MLP neurons of a small language model. Each row is named by its layer, matrix (down: output weights) and neuron, and shows model dimensions 0-255. Each number is 500 + 50 x the weight over its row's rms, rounded and kept within 0 to 999. Numbers have three digits each.
After each neuron's rows, "fires before" lists the tokens most often just after its 100 highest values on Wikipedia text that the model never trained on. A number after a token or word is its count.

L10.down722:468541519467520516500581437514366533525414491500417524480547371504538494502492429492537521536498474571555486594572452456409517446509491534438493516576504536505504477400495566564463442470471507487636511505430500542498465473513458549561539493515462607491492589472572506534436538520493405471417392548482454553473422485594475474499513526473512444443482502485518554579438496488449513508520515474489484497542476426552434442464585466451574518484488500470557577435538523559493514586448558463552537570374540398524557531462520611551476540475536439551459381474452544556543555506473595555455567520565455529598460470484535522556554461473509524542427529497518447363576525493395517468435500541541552508588477502565517482527452488516482444439458503416447391446536501504474527540523523
fires before: "\n" 34, " that" 12, " \"" 7, " the" 7, "," 6

L10.down79:498564426518576582511471439538457491548367553482512510436449598468518454514499531526498485470561517429484451429528455540376578513495580520497432425561475458496440472526478463488565485455499504542537559621464458512489448494461410461487539459569440515540561508566515539437504505494558534478440465544440516561535525520471527505477481551569576561460554367432496503568503449442423489474513399524522468486489557505489525497591540498459556502417417439432500454352354526531566547530500391554481584521493482503505457500484475581595462542540522511419597559521489548500470382453483469468454598579505527492492515465497483558511463514520540503470534482540486550549512416515500566521554478451488534580500460400449569486542596519513520512555492504470458538493490477380625529442484483
fires before: "\n" 50, "-" 28

L11.down927:445460451577468498601523498445496482504517430472520444438469477517444506500490460451543572510607412496536505547481597381444474477497491532546479571513541443481562423468431480483451568486660581514531510508447515570480532408465524592529461560538394527553467549436500478474544541483509505460465511466451486503533407402499534418477526473390412500514585459567490516526498487544473510495498541442519413530619514552435532483492500487522571433469520547557527447479503457573506466488482582508558577486550449577486553580452486477496499505515535472482526485523460416564587472491564452494488473553530493551219464497473470500482507576539577420505483487447487534534531480460472477453483513491453530540499475524492496576593514544464544472501609440520492512502553604519501504438561477
fires before: "4" 34, "3" 24, "5" 19, "7" 5, "2" 5, "6" 5

L11.down123:544495490568577554459574590374485573486517565523523610524438516443516520494500513516473593534521502468595588513560468564519468493515448528412481487470508402466530447547427590477521544585665495475545519475595540514458579471559417534479544473446445500591509438420585487536362540486526505588503530478493485494521538480542538429522580581448546497540465486533411490511435510480467470459448528562598589455532441522556458544426476357551481525492477517457514500478537512452566381440532406458509458510421545494595553518546542462489484498555575484431477433436532432531491464454495480541468481392535457478488514535406436420435468561430485498545481543533491472484451560439499560512559520471518537475397555469435473512495457508464473458443524517478482464564514490523510514536507498
fires before: "3" 44, "4" 17, "2" 7, "5" 6, "6" 4, "1" 4

L10.down886:558429494543598518432510495492585498508464490528466546406487470402465464555555400519545462487503472488540390491484489492506583434436553534356524472486539539475437429450523484520577533544600553512463530528427463484464493524512505446536500544524452445571386488558503482525511515500483507548426461501523549422496477483513512493468513589642527437543436406516450518493451454444437598533454438606552443504639505531482497469393522492479483525545502521433472646468467549458468465562559552590459585506494469531548426565498540497487488468536578603508556545576424487532555489402476423556565597485503479512465518431450507496506492408456503536477541462529475545568512437536465485477500499455545534518526526508380566488498493485474438562519485543522491516551599462397534496457428468
fires before: "\n" 50, "-" 26, "|" 7

L9.down227:518585468517509524463501507477515516525461463584593539443450492448502592523542472508468500476455455397458535498499541495488480404416551504483508433517477419511642416476476460442485552467519565457590449530402564487520492573534507564494512522625571492478532452568536601518599450556535560512469593535463531513534516495487540557602520643584508495532485540499426443425531511487478523560417463552573431552586517486455516512402514536457466453450516448497487592442472489496498555447358507496411551541417558465483543493469440555455518561572513524539474438487561553482494413552473496423543521532483447509499410471405405476522418490472501540519496437421519534521526420516506483550454572435517535473490496609529494470539556481490457449487497482489536562601505436401510512575508465
fires before: "|" 40, "\n" 12, "|---|" 6, "m" 4

L10.down105:525490476488573518481423536534534435493500457619508492442438624560476417508567412586497532425457587447502565446524451434464510618444531535490531532600406450478558560558443446464498538476601545564471445580475432448536488404581445453499509539503568529430475488549558438512537460474578530518475452524482378507387456479482479540523478569534540527431455498458603422324516482523560506449441492522397534439517510522536427536489474533475499544460507487516464494509410500519530479531512547555489476454471452522502512481475482464464483498508544477501590484498481442585594477495480457481520523446491521446491602506481542583503503503485475556535508492509602434488539422542472477525513415431453501585585462526468512413570548562599509552544470539586570435540579480520505468461501466
fires before: "1" 29, "0" 22, "9" 13, "2" 13, "8" 12

L11.down779:453518519530501449512416444574467468445481562488511455488544422476536595502448458480577463480405597503604523526534487540511497570567467514524507517446504556600532496525462469544524471555492589405458567528438473534528505491468457569486511541465519461469438436487525473519547599516499531461455529570484572465464494442467495515562478592495514543508434386471581531477476543477545560579553483451459386568455566452449516430547484558553457521482502497361558495505523615482538499452564491425433452522508535462570541470610482447512508549587495433517470514463500476418419461462517586602464579522559513517440453510569565471482495397471431501565448447470474416479465566536477529483523556557528506485543526447502532435502415361518495383377581434431512511484523499482541553479485539
fires before: "1" 73, " " 16, "2" 6

L4.down219:563567478518534523559512551490487518482513573492454521490413476448482495510559519487517435503452500437550454534527480485511570468453500449566512421552518501502612418483455528481500557499493488503484507448543527512489540495464532521511484485484500464593461511485561564500509587493465560465481593616581545472568491377518503534661467517356548529510554476451459496435466602480484471581424541529496547533500519566531456466475635419550461542515544443395521461552488402562465516505409471427489501497493542489532571500543502520513481424535555476465487446417511566488551421472470444368440477548523506478512471526494496441540467477477518488496666524539574431502556483525588490555515412411492487465514454450544423499525603502339418490509397505586501487547514522507530407521526526
fires before: "|" 42, "\n" 17, "-" 16

L7.down408:496534592455611514489465522524477493536505462586429483410559521539529509534497482504578418504505486492469495437487511459452524578526351535559580570570585509557568508501447450471389577490546484466476450504386474551627536553518440497433534567505563484491543500536407534502387475501532520519536534377538514534513503437501459535493524428464507504553405425455549411386444434479558463475520494590502484430509534529508537574545525356475543455557540564495468535450509499621478478506605513477468515500385475440441575480531488433560496483540478471540501463425544547520458513508485570543521498441514577488501499526582536443502480477444526517521569532505546434449476524626576410495533455491563451557514545470492459510500450522464484462456428528391544511462558525450482434499458521
fires before: "\n" 37, "In" 7, "On" 6, "The" 6, "-" 4

L11.down675:505521474512533490570541466477508547504544510525561513537521497475483580456437438542463542528475518538596535519499485501473341504442494466489492492535523498468541469449444586414571491480661573568504585454484519552508508414531439585489507535517510534561520503488510530483426506463563539575550451525463471471463510478517513538491515572522456516511442390498456516486496437508513474530554515488511487456619430616545494512552449492509515583551491591494494537483512566394486461423660441479462455363510531655419555548398510499487535486503518468526458475526489420532532544455585501507474510506559395492320458532463494576453441585482534387487559570537427516458482463517486514494536421510487553531368519513472536488493427501504488444490528490495411494516590458494496479474485458
fires before: "1" 44, "2" 34, "3" 14, "0" 4

L7.down167:542428536472521525476439462535511536556445419464464482529509460313489538449445492547488498470425468447527477489555554551629485511461475462506494520543389512502515488435604473441456530497583535520472488542423539533464503513475459527451564519470418529416495488505379477532569577518540544508455430510461443504518517481531535537403560448565561523509478547533495403456459488500522453525409545578521547525501432453490508565568495473481503573502509453421513520503489546541537572532545497519446545489615463620479472547477517523559483490475587384531396581543524445584553487532438442489482530424449529466493524422515564534580575505491471395457528478484558523478497556474378441558423465507507526563556549556498551453495574510562405518527420381546543554466572490451502566453543488
fires before: "0" 42, "9" 20, "7" 8, "8" 7, "3" 5

L10.down900:465456490468533450493523484540522436518449484395474458563504613599504552585545409467566473476558525441460437490523543551446586494485502442540459494456438504529564493458506460617515431460543461510426502498460485528510539503473478497552488509600514472476502541527481425484403527493544469568503493517552558541366580587481499470517561557583479491526514475443463487514379528453546632434424477421421525478519487497566484469525489513623564540483503553456510493475529588509559501439545542533465512524430491503449476460523427434437522478531386446501557373533542491504403400475533447477518519571478540456460548471566476571536463440453538612476671389485483576569450464541511475503530492512550521504559480586434467521484559527484476551508484498489504484436413504453525525444451428
fires before: "|" 51, "-" 22, "\n" 9

L4.down688:482586511496458492603497480548436540516409391467448551410470456410516499576493539503437524487477500542526428496455532491427489491488394584428537478520515595471474519485463537433564532550465545464561511420631552593481456576548451467533544498492567533450550438471413521423483482486435488524569519510442523484538484519543567533413482501517519511506518484491443436483547593488455645476467510542452504448567534439485418500496532504569514514556481500551461475495511497399511489450482537520524495485435433538620414448533492434513489481507640436467460530560542506597480517461531593514564577587473456579459538483468432474619463533469500476500413464430528533462414478467536498554484553440477471389425541466536521462504446446562617500561570516476489503481521452455472424475549568
fires before: " " 53, "." 4

L7.down948:549561547521565429560460513514445504498527534541467613537454479644505504431528442467517486476449507534452558508515533575535533407483528495542603440496486430461478408530510527578429576549554571470512396444545455421498549577527514488526453522449590454466542523467481486461542531481448564495575447391478543482524409528533502507541560552469503493508478512521439392486389593532486432403337394550570498483576505474488517574513527514444571481551467436508497504378536567480498507421576592410502590534486508453543599529504458496521445566566558478494506539442592515461509588575499500506497459475485446362552553521434488455536454439451482555518547535493449483503578487475563550489488479462479396489522445457484535441478495429495487466527462454464473514479499496486545510501543493
fires before: "1" 48, "2" 14

L7.down980:453559562441527499505500489595505497437479523581501540449511479575503509461545492520578454567522476426456489440437589411412615482534420546461590466616537498635533511506428542475444635430497558493488495529424502557554451492569401532508523538544518467590512490435496547555423476524559440500513501438473456467481552468519407491444545381415466536534462425601482487535486507440484474515446432584494516472480541491499480495499522381528562535487543524482484560378530473566497489481552501471487463449415506503434502393503495420489465513509540499522508513511531496517465552501476493534518488450494546496523516407570516412488532548521570567548520591530539393530520514591544433489581419417514429510542524548525478519494419496471501430531452541367610474527534474457458509553465557
fires before: "\n" 39, "The" 12, "In" 10, "-" 5, "On" 4

L10.down571:541465438448585511484492454419501477516536456443449545532461532524511458482497536564585571424467481446506479528481519534450542575475509458479519475504487491499551517481415428515490558533589545562436479409452537516465479500487534564584574638448490497530539490496455337497542521555541451449527499470401413520502563513532417448450527488513558535542543578544485499455567483550564571600460373577412511478519411468537523551464541532546422386506532481540503483439448532524521577550499575565480550492490559529467461493454542474493508471482427462408621559501457432554522498564506510517547505481431552435478478373479586469381542433478568541492511495516451440465408501490433471509505417522509537522574468575433522458548511513629428507533520442522526470526482590458541424483533510
fires before: "9" 42, "0" 25, "8" 10, "7" 5, "3" 5

L9.down590:431488503472492578378566546536513515492459537481453456523489545578435413463524597491622546434467552501534484518542503511448438376457581528557544458602597500547467519456484505513530517406467600506434463526587423486410508498554465478507570441585462419505512499531410537557515493530413489513375519476482560493456527476469456474443572448497458514565512446437517578470435500533355555463432531488453527496497581530481459472506467463513547514507454481496480522455472550625453546516529484496557530508439548608567525499578541482518432581501511453523411570549546527473433459540486522425573571549572499509495466511458474490407490468548469461463494536517509555528455612485542441457453456436520549505401494596501516472455450448519402522550522532542481459442571443443523477472487581
fires before: "2" 26, "1" 22, "5" 7, "4" 7, "6" 7

L9.down518:506559478476485477539516462490512458515492497475545525497475493530535457509495410502509470502493570514520490494500496502479533504484522543495476477511471511527484502515460509540456523488341547506493474478520517445487492463443474486559526514591485552488458515491451532569469493492499505485466538534510480533483514504517520517563528504492529510503469498485480538489513502542473497521515494500526539514429500508449459478495493550477443515552502492521497514489509487542471661497523391519463509468461489513523521476543478469469512520503471521533483490548546504547544496515449476498502536484470544507999483471467521496490491502531462502464522512503501491538527523496515464491507463495450471504484512487469440501464479475509464438486502453476488533470463482477462517509481469
fires before: "\n" 24, "-" 19, "|" 9, "The" 8, "===" 5

L10.down274:429496485522475521512503531470520485503547454559412485518516509507484492464567508507491491575508343587511445543496516423456523562484445428449595424504554473550498480445519482456500526522543548453527506436501406426483486563488541480412550534569465543480493590451479555519431461510510479551452495510488417531478512576590557469538492430407522585481447427528568436598536421510413445448524531521564573418538452501414572499476478451464549567492515532435546525423485423472457468564544436488497461495391563531588456422532546460653492577563472514565509493495450432520443522457459671545565474491486498490562534418568427479579530493453442548529540569517477510468475520557558382509485510431564524482535473491464446548460447521597569504512489527577477486515454559504417468492485512
fires before: "\n" 40, "-" 8, " \"" 5, "s" 4

L9.down14:504527459438462496503447428504448514465527497535523545471463481474555419413470426503468451434462454444483488444518401472531526472534462508542599556557556581595523466513489555528516586425489477485422498569479529471499564533519521424436516597440515553512453516478633486589494483446397454454466451415512453527518557498538401601531493532548542532510551445457498562474457491450510463529505439461442493397506520567465447496518551498526556509543573494552503546445529572553513495508427577428526478458426518547568532534461467430445496541490499475500524500564504609532538538544459511600514538475498578550529538399401503499453435474519447647453473547429509535521439535408454548490487387583538572515620528560535468548462426569473524516442503442454490530360583534473477463456525513
fires before: "\n" 73, " " 4

L10.down349:532474393493511537470464488599464409490455489518477520441455529450445442563439496548458525485560474474546492495474525538430620534527531485353519458457482548608475599479454523589534454528543441549459646481546515495468446550485440472460462586627455474454558495465448504566495485492524470482495442480489475515456501595496564519512468461549491472546409488425525491579470550486504526409517437516542537438499569409528485541553457487486530547564547571421430593427466495568459486442471449513497558543570439531530526567517509444479544526585486505525606537554400461482473392462464477536507527597441459513623453495487561483517472592520471497496503569546460533507559481552376512507522523385501469539452500490394515505569546469573484498571540536509462485462429386543531486523529505
fires before: "\n" 59, "|" 20

L10.down427:502481451491542470540526434426457472515493517595425542513465552482502501572554524570532538528583464399526535597532522486432462498436422506490548502480450435587538548484451424593491477534398419439424556468455450488586499485454539479512566531672436485477437529529494440535450543485454434486489566551523564395493543430572566352507445481472509456382533519556463542614539505463479508447492507558486511538591535508519452451535516471450564554504453533532441556554437422477534505574558508476522508484483484530570420446513528505522546489459559489508566500551485561560467499404493528541415528448540371513570526500474497433550575492525460498494478592548402565434442478536512466518423548417458535542481497484423595501467532519472524493520450520440408525502516492587493458516550556
fires before: "\n" 32, ":" 13, "-" 8, "°" 7, "^{" 5

L10.down424:486512580474512498526492487535561444483562510474547559408436548488542500454505458404476529623523491586568543447498459508520482543518552454407508528494371414582537454447504433451493565505626532562543520509500416487495473516514529398439461440489563468579448390475401455560448503475542488584552469439548455429446560486548520420519550529447466535590459458532479478493534493572457458411505428456527497545559538505463569470477574545543501522523434472513535506419539521446507397436485536482567447519446502514537488623505464549445574495589536409555471497518474490487515538480490461482465458454500407507527445588377515546592568481465484497605564490464524486561514544485493477547497506528523471558564550573433464476464453403483416514447550482473454448557430536559504521611540460
fires before: " " 40, "%" 15, "1" 8, "2" 7, "5" 5, "6" 4

L3.down1005:595514490525518508504509494546575509494474528578475495490444474539504510525437453501439462543460498478530486511587491516497552512525484455577514509554512444590512456486513624513458469522458444469509456435639567541473477516441565518502478435496523474527465466561469498597457466383515522531522554549560451438569460374551477502750400515375563489481550516462494433466509455467484501553507536559489474535509504546472439443450578438510444564554526461441528500480517435597442546480555520470513482489485527478574552433543509512447517443480444499481495513412510571522510474516416467463480429507618459483503395571517603415523472562461500472472589473559516405534592500526584458563468400377531468482490488505478513513483518534405550465523492421542539484549547477483477499559454473
fires before: "\n" 31, " The" 17, " In" 5

L4.down229:577538459529536551545521507435486505508492531474465567444428492400491501531579522475493423531489511486509494523559452545504551481400539490535541412576498509480560430487462485468487573471491539488490477471521523481479518514454565522524505536490427487563451528474517556476567614508481565481437548524570552469540475411537505511670478528355551540475543458427490518429420618480477470552478554547505477493493527574511454461476609470545468512472494448396506488500478438540485531535434472427494527477495551514540584507498542558537456508496554473498512479489532606506536398439506430382467469554508477485518491534472474414521464481451541479516647497483524450493538496521631481558489386431494491435486483415572461489527686495401432462459366489544463455559498469543526418559515564
fires before: "|" 32, "-" 27, "\n" 17, "2" 6

L7.down984:569511530529556476511438496433593503521523450515549602496464449489507486481538513479614430492481504436504493505434490359545335451542493454381555508544499502455461522502538523499541474501530509404503501487450554497458625518625523453544422557527513551476532548469463518462535565472549523399495479503525379526506497437487565569518468411428611529454412518500473457510445441541511473547593507598522411511543473538528476471498445472465509520530462519473494601497471570515522511555519495518514570479469538564510472454481508537536460605475480487491465390433499500536502444515422504471540529493592466413529429416507442579489490477487583537482578527558455447459485537524580473449383497476509452481550489588444461502572565538487490477544510468468463552470549412628569406571514466
fires before: "." 26, "0" 14, ":" 12, "9" 11

L10.down944:471454505383568450483504417422510489487471458473528419454487471472525574536405468574561535482496513493467450552452533485574473518482429515497423453438458551493518496582488513563487548570462509445445558576480403514584449434437457534593520492429566474455517493438485510473533428600480504548498503627569538407517499553480508499535522553500502550486492418498452498521642537512476582485597482469471424491492462519442552450603463608522507515435531473504456561367450533467496466558550559486459387421614493562428517516509497528486522461622466496490478486444498441502504557472497477553417506471494480483521490507583512486514562485441510591500487414541426479522467505459395576510652545543551420566570514486480537486419464479504531556485543502549543495537498497408534553582502525
fires before: "1" 48, "2" 22, " " 15

L4.down871:483462479532470452597560535445575551560451550467463486450457476437478486579553556517490440535426496488453544406512444501581449425436550478498501477460459552529497386408435454515563513476502523499610528489539415507477524453523545543523632517475515487573479571530513474553491455489459415478488441547544576461551407528585497579436370428561591478484478500435535540489431475482555494585415538498464473495526537491481544469518583458502452535570485493472439515415445466529514504504535486511512522558481538449626483504532410460486572416455531466536466481471513455511422551554534530402484509507488442494517486518509518522577544476575504595567515477561517564546509456558561436562477511540506448417475511454527430531492473461455606518549385537532507347448514451475520391531388532
fires before: " " 60, "\n" 25

L10.down209:564436507550573552494453524604610457481472492473505546435509396373542518561390439489596601449500480511538535473515454448548496508469446476403457612547500493572484508505485433435447561490549449478543488497493479441504537477524475449416589440471495448464544520439531441419503533535414512428486462480533571457481529489550489567573511520509482451467457465461456528406412581539587472470466504478499512432598518554522474545506502533612483573460463561441527470524448493497532400500526536422519475505541489481407475531524519550544534518565544476522447444534503446513567586483584475593455580506530493419513554483453464554578533472486462446572524573474569536461569507524417478495469596462600436524538444416519576440536524476427464506535442559517456437579488450457441468463547586
fires before: "0" 22, "1" 16, "2" 9, "9" 7, "3" 7, "8" 6

L9.down100:602459410557542489476439530432572510507480572510565452513481514498505478457447486543543460500472498419498419551498554400462367564461398485454470525464523486512535551440445446514529392496501547513487629480524516448444600492505484582456546482370534428524549524469512496511537493567498491469476522505505497480435509522457518523458482484564565501499426449540482538462618568432397557458430552504534600477525495528532459538593474456496595539432463448450472438485452489512504401477582494481505564494465484405569431467556546454513530520548588551541458509513437483531561531402609573542457516497536461493497446555435532488484512440571585521499527494600437477540558521482544497555550500474534464383435445553358480536542560485614476523470436474442464502529538537538518580486470493
fires before: "2" 50, "1" 15, "0" 9, "9" 4, "C" 4

L11.down632:404472452521539502594568520486491470469556405565545385445443441516520442520492455525594481527476455536531539459571634414521415521485538512507449545443493472528538477531508524477460511508548602409470564483520573453575514418523509591535487583481382557542448535543487533476557529466483478472483487593539495534507495437488544502572441540495401511543523433485490425553432471520487621513427486482456471502605530469510578437476496475501509529453416508499587482484509443472476408442512469574654523533489408540510510533474501476485442506580616529491486489413504551542578530495520474504497474532546491495355511581426486391403401559540561511488497534509545460514445481430522493468498538460515475465521521477472494587538488540545575426470516496434476524497520594507513518375544470
fires before: "5" 39, "6" 27, "4" 25

L11.down817:519478506479523558460497505458508544457486502521525416441499505507478559606619546543444366561505626509541495478560512564555556549546518509488464475505496552627553523490626517509570491573502448518451524466325589514555504493598532520480452456581440493441530429538407443493503472465588438578480489417506507440419470598481471490581441468505599451528525500458447464489570442480563481500515431437467573422455504519519607423507507508488432651445523454411485555498502551445494480444485532424523502536583510451507544486448544435471528459558492446428516484517453401497460421468490520509454512498656500516509467569502503590531431550480486505473468484492528499481474453502529473522525576455468517575493437436489540499566569572528499438490500516498478450510493413483458512503508535
fires before: "|" 95, "\n" 4

L4.down439:554550549532542529555505550503496512470493551540474544464415457470494497538524532480547455510444510398574451519514460496501573492477519441544511392547473533506571449488495578492475555456477499540480492442540537552459529494465496544490474448472515450569478476473517573448496533464473537474499583565552555465575494396530491548685499517355535558511521489455466502444509627491493445588447490504518563494502517570538470500438645452574448551549569459387493436549479439523485509486436518430481491508462544433533521495552584517521445433508581449472489470427554580479530439506528466359489479520522515474510438508483483486558467458478515508514640559562565445549582469461572472499511423435500492501494400480565427487521585470329442514514384503575517503531527500478542415464550499
fires before: "\n" 24, "-" 20, "|" 7, " He" 6, " The" 4

L10.down708:547483493563457585534499510643528498508432448522483554446423484553517587521501464437480461547540554505641473527463479465530509483398488487525452487556477494445464526494576497486470481521448604568432524487539504510480545562441465412651467491484439548554430532538525451534457513459481566539458493463491521493425482550488410476400559520550480535560434416458489564406501525520480580584452519532519456528548519531530457450476499497515506481457486485540479486507550495482526516504507505503495519442564403516502474505552422564391492458526432572501574483488494455411511429535559455488532462535522593456656547487463507565405541453488438563507551460546512495608499430432430589491470525461506613539487513460452469561437454289481507511474499516526484585472531505454520431494428470
fires before: "-" 87, "\n" 12

L7.down72:408492475521565508472464522524506473474465489565481414427500413511517425483470502517568446492492509465432493427533499441478388530497531503539475495532505543511577477554419593477487560546541414461497516478508576536445524471433504547455446511471510494447524502427513492455575532528536523442518514542546476460492406522466532534452538426428446562370428455511516542471613458463557474414623488586415539518506540448511482539541477577584564460457422498501516474456568432576464472522508470563535440386575444479487500388598557507529478515494461519561513472510522533594514478480452540490512602491549508451508528578494523543501553439479536440426589518510579476533606444602537548507500552431463481482644383578420484633526471466556508531447500542507431494458512520559514496483488421
fires before: " |" 25, "1" 14, "9" 13, "." 12, "0" 4

L10.down842:584511467514559488477487528545509461535485436549407400519459559573522552590445481475530490424484499451632494478452493464520533547489479466524479517541480495488572571543486504499472438505597527552485494486493567449477517524446427431539515431410596566575533521493607486489416506506522497481453541483420497516415527581494466500418519528549495516525513447466562371391400471482480540563464490506512499509566459516626529511535424481515551483484524447543509450467512527508479548472498492481461459415629500446467482465534458542493496468539455591413566403446518500503533508611518483445530461495470576462429534502549570532459528408434522589495572500548475521491487440555419588546543450369532525527545512545452426501467398490590511590538473513579499588500521525429489425483375461
fires before: "-" 23, "2" 11, "1" 11, "3" 9, "\n" 9, "4" 7

L11.down983:533467446528511491475473523438424534603427545456535503471478430420518448472454505478578539539517423540596555488555500474438449550507524481540538547437659534526586443498435391476469486472548462484491575484487497442489558506410499437524444495474539454595435441511563625490488541509536502506548496492469439489441463442448505562399516506360474463605535494516489451447483445517506561530496458522529563493462550517491542411448495556495662582532459593538567440526530458514423421506483383461530480497534566464464498553451519510565482594497604516490421469497467436472500551510536449549631498430553554477495441592537536465422555518463556528562564499449545546478433491477546512543495466458508573465485492521508506507559493469442529511443598485490420482514440516460434482512579450
fires before: "5" 61, "0" 10, "6" 6

L4.down178:607556555513585481502510531574581480482465594552496495482448442528508505552476530504515477510517508472534458508536460433507576530492502440584519498552532496531492451539523548499528446525474474472468460452641538489493506461459450510491451390489595485579476496520559498563390486375553538538514512578640488412521521410569537482631447501390482424459531463360474431510549480469481511552480519560473538547511541525506485429486605453544502554519529474427522514488549419546422551462561441456488496412475500503540509450578488422455441435568468451414500469445512511494536511499425463436438501495611499427495489547533591459519490549472486518510580507593604422569529549575558520546478411382512500526482442473440494491512588540453500484471457471521518486503594532480522439447450452
fires before: "\n" 35, " The" 9, " In" 6, " This" 4, " " 4

L10.down382:507500505468560467516524520464517525531525536418555458460511592476437613562474546560477454553517425475325449444516485528506509545544529547574480385522496508555518519452581506532472473547523439529521490628460455564557509498506477536517503476658465447451556543545465398445576463561514462503509495382541508455445420535462457514615483484583522560475418488423510550498486475478531602441434540410359534443556490506499523525513615531571477535428492534483521579453483523529480483419436440537456474557503490501370548594469542457505580512508455386510455502534511457539487366517520489432465509506527494483490516509474526558452435528518520529570483419477495505532527512497522475511491475526493495570546407478474578520518572555512444479486409494465516459549520477423515565430528418
fires before: "|" 96

L7.down944:443525513452474426402510550551499507458546386490474520506504485499495467502444501540576483564525463521539470458499452486431513463467555570570476458569562400508487521453518465530477426457585476561525488516560454587569444607543484487524461526495512386491543456567381477438572398556449472537452533488504513476522492481475544520547463450543441555509464550518419519422601502455477444497452420520594443454524473577511503435403405595523433490508468547566515524500437489429541485533446507512468512511491571529524520519547481617414484475596482549544546457565467473427378481525510574429526552565491500570504455597465522493500439547518580458489426557451471626639535433486541529494509553450419552467454527514473498488486563397521439526504460570579499543524593500479573514489494507
fires before: "1" 22, "5" 13, "″" 7, "6" 6, "7" 6

L4.down351:522521487513547459506503514522503441561512460627504542330573515519501502485575468499472471467463502610531443547469450468542516377546409476484585480541501616454509528545455465536579491529476484532484443423469591538465498476580457519543512531478597466451497525489487504493540463499586458549601483600497397445470432516567514424421491536414514416550490501482506505541502418486484533422554556451484593504545404512539458484487524512536503469465549421467508450502458513491526502571561556544572552586473441420478531537482483494580472437482555550389491546410459492524407561474498455587431563411512498472473553499542449601524517479471530582489545522528448467420431490513531541546460518463467526350471495484551455555509510506580455414606510466505517554502448514458450420501453543
fires before: " " 56, "." 6, " in" 5, " on" 4

L7.down935:416472501545488504478572454453492471501510456424568426410490479519448490497539580527451575500512459433456533488525414520444426603430564556472560468390409513494483356419503545540493525465543508574533500594514422489511472534470511537482569451560441518447490588513416552519517418428486469571505467467513545530509465506465622456541461495453487497515531444468538593554489410509462555540479529516455425457550504424452554518509487507518502512448527544519529593455462507528517436522454418484528507612493542534525527458505479511503492582573453494523421442569451532539625436520569536473588515492559424511479468617490497502582428471601525484464454485492595558588555398539541512513475463466567478507615433543410464518490525498525527464486610490523502407537532453474399462502505546
fires before: " " 74, "|" 10, "\n" 7

L11.down612:501447586544443462568513499495379582494470593468562477441452408576483528469504537530476446505518593543521580477551535414540438557502501457531528559484456470465475491472551532490479579482477472503433426529563466496480608496584483550501532541540597587503567462506581483549448528509502512487488448542513454466519468476450443442493590510568526483419555666413475550483392478522563431472560471516455444449461545473529571507522610533529494446516442511527385458469536450510423521537531464488484560450449512446503480505506503352367592446481514545470402599480531535483493499502526514588499471472447504435505527438465560606511514490451470504587451557528452513502465442476523477506499468598497504499548537555440607425417551462535569488495436487496520442455544519424471505462453556
fires before: " |" 49, " " 16, "\n" 9, "°" 4

L7.down325:584444479495493482453495430554457522465514561434531518441504529568490463363488431572518523485376512471514544476563584482476585518520483514535430483467502447502421454552509511400494511514451537491568601540530480509554439490489516566507486416452477506481457508573518417518510563526556578414515515543531480529559560511426532468495478535495583522403424553452487377544506550509547512516336492380475507395465545438553485605513476514463537525494555489512462514478474458567504510584456565525464546511486467474479462508585486405502455503432470464536477497656494508628517532457450458549514520431426557565480500522477543410497579490549408560554581451490563445415530467519568472485507455489456611490510531542416499437542487492556506433433529516584476497449578554490505551466495503
fires before: "0" 55, "3" 5, "2" 4, "1" 4, "9" 4

L7.down419:437487522520518580555498447436551521468539464516455556488504598490488492500445503490513539554507527391591503508588464500504544498523498548582550517591513471570550493555394397521440410546595471522510501481468487491464479498519536387492523448502496388534396477529498454473523548503513554485471462536486553438510506403550509444510562529450552474500495487511415441340517511540531477491380425447518525582415502515565550523487489525436488525466543474549530514484427514484520418488444557493427502533539539503462531526575577600535585505569421465409537556552516503516409402563507503527453525432466583427449470512446478534451474487588536469552529529468499449611480467368463573515571519498414449397476431498536415521573481532460542508442604498500532471491523483519549441568487419
fires before: "1" 37, "2" 32, " " 16, "7" 4, "3" 4

L9.down459:608467568535523526518499503548614521528464521520473589492455516536507485517588532495533458583537517455603494572569516461505512485459427447486484471512488506503513464467629585549514593534428495522439508487516453424394588476446468461494527497492458559542455526417614523529428550432511532537581469433540563506524494457483429451500534446471484513523460418425413547510447543538432516520524525486493473464519476579536547437438523385502516461483470518465458510487514471454539498472502474548495562457530499512514525443555488540474510521558439655490565438483470472499473541417528445520546404491540544511534514499480534518481463457521415483474604511573452508573483390456395509526425481397542542531446502440464532486493494363430531513500482571661523571538577482500493445478398366
fires before: "-" 54, "\n" 27